config = dict(
    norm='layernorm',
    attn_scale=0.125,
    init_std_up=0.0312,
    z_loss=1e-05,
)
MLP neurons of a small language model. Each row is named by its layer, matrix (down: output weights) and neuron, and shows model dimensions 144-207. Each number is 200 + 30 x the weight over its row's rms, rounded and kept within 0 to 999. A neuron's up and down rows have the sign that makes its largest values positive.
Before each neuron's rows is what it responds to, as a language model described it from the Wikipedia text at the highest values.

A standalone "c" or "uc" word-piece inside a word, as in prod-uc-ed, s-uc-ceed, ed-uc-ation, Cy-c-le, finan-c-ial.
L2.down147,179,255,159,179,209,215,191,189,157,205,256,164,201,223,143,244,182,183,237,180,236,196,174,214,279,219,240,205,131,211,195,253,181,209,215,184,157,120,206,223,190,199,185,274,233,242,179,253,197,243,132,163,219,194,206,213,219,264,157,243,211,176,158,212

Word pieces spelling ch, mostly inside words (exchange, archives, branch, such, technology) but also at word starts (Chairman, chain, China).
L2.down455,177,193,231,159,210,209,209,208,202,136,204,173,205,164,218,220,219,217,208,215,157,210,181,195,202,166,192,215,174,227,187,201,245,220,164,184,195,227,207,213,246,231,198,169,189,244,262,211,223,173,153,166,283,217,181,166,196,249,219,252,165,216,198,227

Mid-word "ad" or "ade" pieces inside words and names, as in Padova, Stadium, Belgrade, traditional, Canadian; more weakly, blank-line breaks before section headings or lists.
L2.down302,249,181,197,186,232,184,170,225,197,181,207,186,174,187,161,174,179,271,207,222,208,208,129,164,213,214,234,192,228,209,153,229,257,204,180,249,195,230,162,215,216,218,166,174,210,150,162,166,218,191,170,220,167,263,181,164,188,203,188,231,221,243,172,182

Fires on a split-off opening piece of a word, mostly "st"/"St", as in st|udents, st|rategies, St|ate, st|atues; occasionally "m" (m|arriage, m|oose).
L3.down118,191,179,181,222,185,180,151,162,239,159,204,197,225,162,182,180,236,196,143,188,124,200,219,248,205,240,193,212,229,177,224,235,226,174,189,199,252,205,307,207,195,234,186,227,230,209,234,161,227,181,267,211,174,248,227,193,207,211,232,211,225,229,192,245

Fires on "and" joining nouns, names or clauses (Bosnia and Herzegovina, first and second, musician and actor), sometimes "of", "is", or colons.
L3.down386,126,178,173,175,173,224,195,192,168,222,214,145,237,170,204,167,252,212,162,268,189,223,216,209,201,156,167,177,207,208,178,155,206,208,274,192,264,230,209,151,241,242,265,181,236,254,176,239,189,245,203,184,159,235,226,281,191,214,272,248,190,238,182,174

Opening quotation marks and parentheses, plus line breaks, that begin a quoted title, term or aside, as in "Let It Go", (born 1972), or a new table line.
L2.down341,138,226,201,227,217,197,245,204,198,200,193,176,202,196,225,191,217,247,179,190,170,105,211,215,145,172,194,189,204,177,177,223,174,243,203,233,196,213,192,246,184,222,176,177,191,196,265,174,198,174,216,230,187,205,189,62,217,138,210,187,180,192,182,195

Short second pieces finishing common words that the tokenizer split oddly, above all alb|um (album), also bo|ok, childho|od, al|ong, alw|ay|s.
L7.down134,193,214,192,203,266,209,221,219,164,187,193,206,201,209,189,198,203,255,186,162,195,214,184,206,212,204,188,216,218,185,212,174,221,191,213,211,200,129,230,159,220,212,252,204,136,179,219,200,212,204,254,202,150,195,217,176,243,162,186,206,229,158,163,165

Sentence-opening pronouns He/It in biographies ("He is best known"), plus "he"/"se" as word pieces (Health, helicopter, upheld, season).
L2.down685,237,165,234,218,177,239,235,194,234,168,231,189,168,195,189,226,189,133,199,239,192,181,211,137,196,237,167,203,228,186,241,236,170,195,196,222,214,184,238,235,160,179,182,191,221,189,229,175,194,152,237,160,182,192,231,200,187,256,238,218,205,189,169,202

The letters "he" as a pronoun or a word start (he was, he-lped, he-ad, he-ctares), plus a few "o", "le", "e" word starts.
L3.down368,233,184,227,174,121,209,184,211,226,165,226,203,194,169,224,243,204,188,211,197,176,210,214,138,194,229,182,225,227,190,180,212,190,178,167,201,242,148,185,227,185,183,191,163,226,217,213,155,227,205,226,172,251,192,212,147,227,234,222,239,220,188,188,222

Word pieces or punctuation right after a name fragment, often one ending in "-er", e.g. Water-c-olour, Alder-c-rest, Her-c-ules, "Schilder,".
L7.down502,169,157,177,243,191,185,105,209,187,193,209,204,278,172,196,171,206,185,206,195,213,200,176,240,227,212,204,239,225,264,234,210,268,166,200,212,218,167,168,216,208,129,239,199,192,222,155,195,210,175,214,201,166,165,160,232,228,176,251,211,218,185,235,242

Non-final pieces inside highly predictable words or fixed names, often in infoboxes and tables, e.g. United St(ates), King·d·om, Beij·ing, U·S Route.
L7.down458,175,206,166,226,193,203,246,170,271,208,199,158,172,202,221,228,221,249,202,173,259,192,146,165,208,220,189,212,212,253,229,163,216,175,204,189,214,255,212,202,236,228,175,179,186,190,210,234,205,207,229,179,180,179,237,171,207,141,154,212,189,201,231,178

Stray spaces, opening quotes, parentheses or odd bytes mid-sentence that begin a quoted, named or glossed span, often where text is garbled (monarchy goals, Woman s Club, "on the lees").
L3.down584,232,198,155,253,255,139,263,199,199,143,171,180,174,167,196,206,178,191,209,173,205,143,205,223,199,227,192,178,226,172,198,179,176,228,198,200,226,235,255,188,206,207,204,196,164,184,200,168,176,169,198,187,203,128,186,61,183,190,211,196,167,203,187,204

Mostly hyphens, as list bullets at line starts, in compounds (All-Star, long-distance) and scores (1-0); also word-initial capital C or G pieces (County, Colin, Games).
L2.down410,205,228,205,193,217,203,154,229,237,210,215,256,202,193,155,150,187,197,206,222,221,148,198,198,245,202,154,227,208,172,229,224,201,164,187,181,203,172,167,193,162,199,197,219,161,136,234,225,177,101,177,238,240,218,174,112,192,187,163,192,203,226,199,196

Word-internal subword tokens im, ill or am, usually after one or two letters, as in T-im-es, W-ill-iam, h-im, stre-am-s, v-ill-age, approx-im-ately.
L2.down679,200,167,162,150,202,163,206,208,174,210,273,236,206,193,160,193,181,215,195,190,200,243,191,175,241,241,175,225,211,275,197,180,199,220,219,206,221,122,231,222,212,217,202,263,239,180,213,193,186,162,205,208,224,212,200,242,176,226,170,280,198,181,189,221

Interior word-pieces inside proper names, like Singap-ore, Rokk-or, Kirk-al-dy, and the bare space before a year or day in dates, like September 1886.
L7.down340,199,217,184,184,234,188,169,228,173,224,194,185,205,182,166,203,149,225,204,137,225,219,162,213,175,249,183,194,187,198,222,228,262,220,155,201,160,167,146,158,172,187,215,241,205,181,238,223,238,181,167,189,204,187,187,197,256,178,217,170,185,247,196,209

Second or middle subword pieces that finish a split word, especially "ree" in th|ree, G|reek, f|ree, "iv" in g|iven, act|ivities, and "any" in m|any; also whole number words like two, one.
L3.down423,213,148,183,143,187,214,184,190,206,125,199,205,229,188,209,217,205,203,175,158,180,216,231,181,235,149,194,203,214,221,146,227,141,203,181,190,179,222,118,219,238,192,175,172,161,212,221,214,213,216,131,231,197,227,201,216,156,264,203,181,217,171,181,190

The later fragment of a word split into several tokens, often an inflectional ending, as in refus-es, rectif-y, su-ch, procla-im-ed.
L7.down352,259,196,221,233,213,217,188,154,198,217,181,209,208,167,212,200,187,245,205,248,220,204,150,205,143,280,202,191,191,247,226,178,200,179,221,238,221,168,154,252,233,222,216,203,169,196,191,248,221,133,188,199,183,195,195,206,234,203,181,248,201,183,206,190

Word-internal fragments "or" and "und" split from the word start, as in auth|or|ity, n|or|th, hon|or, w|or|ld, |und|er, S|und|ay.
L3.down523,195,181,205,219,189,187,221,196,186,221,187,198,176,185,152,234,168,209,175,205,203,167,222,203,228,192,184,187,235,206,198,196,248,195,214,198,220,206,224,174,177,244,215,158,197,187,214,210,215,190,166,246,180,218,229,194,219,221,199,191,228,253,234,250

Final or middle fragments that finish a word split into pieces, such as "ad" in lead and ironclad, "ain" in main, "an" in loan.
L7.down639,205,190,172,163,184,236,235,194,218,181,135,182,175,243,186,214,228,204,180,189,187,182,174,210,187,123,216,201,170,218,185,229,215,227,210,245,235,182,236,159,203,242,187,239,158,206,240,197,207,230,179,143,212,238,184,196,217,258,161,221,186,171,169,217

Word-internal subword pieces like ate, ac, or, ad that split words mid-stem, as in st-ate, D-ate, Can-ad-a, Ge-or-gia, repl-ac-ed.
L2.down365,208,191,175,190,204,213,214,250,219,192,213,198,202,219,202,241,216,203,150,229,232,179,199,187,215,260,220,199,200,236,145,197,202,110,204,215,136,208,176,242,192,187,170,190,170,194,175,182,194,211,154,223,204,229,242,235,211,201,226,218,221,191,195,186

Hyphens and en dashes, both inside compounds and ranges (load-bearing, non-integer, 1938–39) and as list bullets at line start.
L3.down559,280,204,179,222,201,218,192,240,232,178,168,194,182,194,130,139,177,183,225,201,220,123,191,197,158,223,176,196,227,155,229,195,156,191,221,176,199,212,224,206,146,263,196,255,180,187,230,236,204,143,207,263,229,196,158,140,211,135,238,227,168,200,223,192

Hyphens inside compounds after ordinals or prefixes (17th-century, All-Star, part-time), plus mid-word pieces (s-chool, est-im-ated) and "to" after return or second.
L7.down512,184,186,270,241,247,165,193,174,211,183,186,180,223,244,154,184,229,141,161,246,225,186,271,152,220,217,202,199,176,174,212,225,208,217,178,205,223,251,251,208,224,163,220,216,195,181,140,268,224,217,239,174,156,219,197,169,150,254,185,178,150,179,212,238

Word-final plural-like suffix pieces such as -ies, -es, -les, -ents, -ations closing a split word, strongest in Spec-ies of taxonomy infoboxes, e.g. famil-ies, gam-es.
L3.down453,201,192,181,142,166,203,203,186,210,200,213,163,232,167,212,176,232,195,171,179,163,223,217,173,209,187,200,216,229,182,177,219,183,201,173,214,193,152,238,221,234,205,246,227,196,179,265,136,183,202,143,159,222,218,153,233,185,172,139,238,230,177,203,158

The piece right after an oddly split first letter, mainly "he" after "s" in she, also s-uch, S-ep, s-ur-rounding, and he-ro, re-fused.
L7.down480,175,158,185,177,145,163,217,152,230,145,178,111,186,227,224,211,194,144,233,225,175,166,232,156,236,201,198,230,216,176,180,233,236,158,180,176,185,155,194,200,223,197,234,150,229,222,175,141,180,186,179,206,177,232,251,218,156,204,229,275,251,226,190,192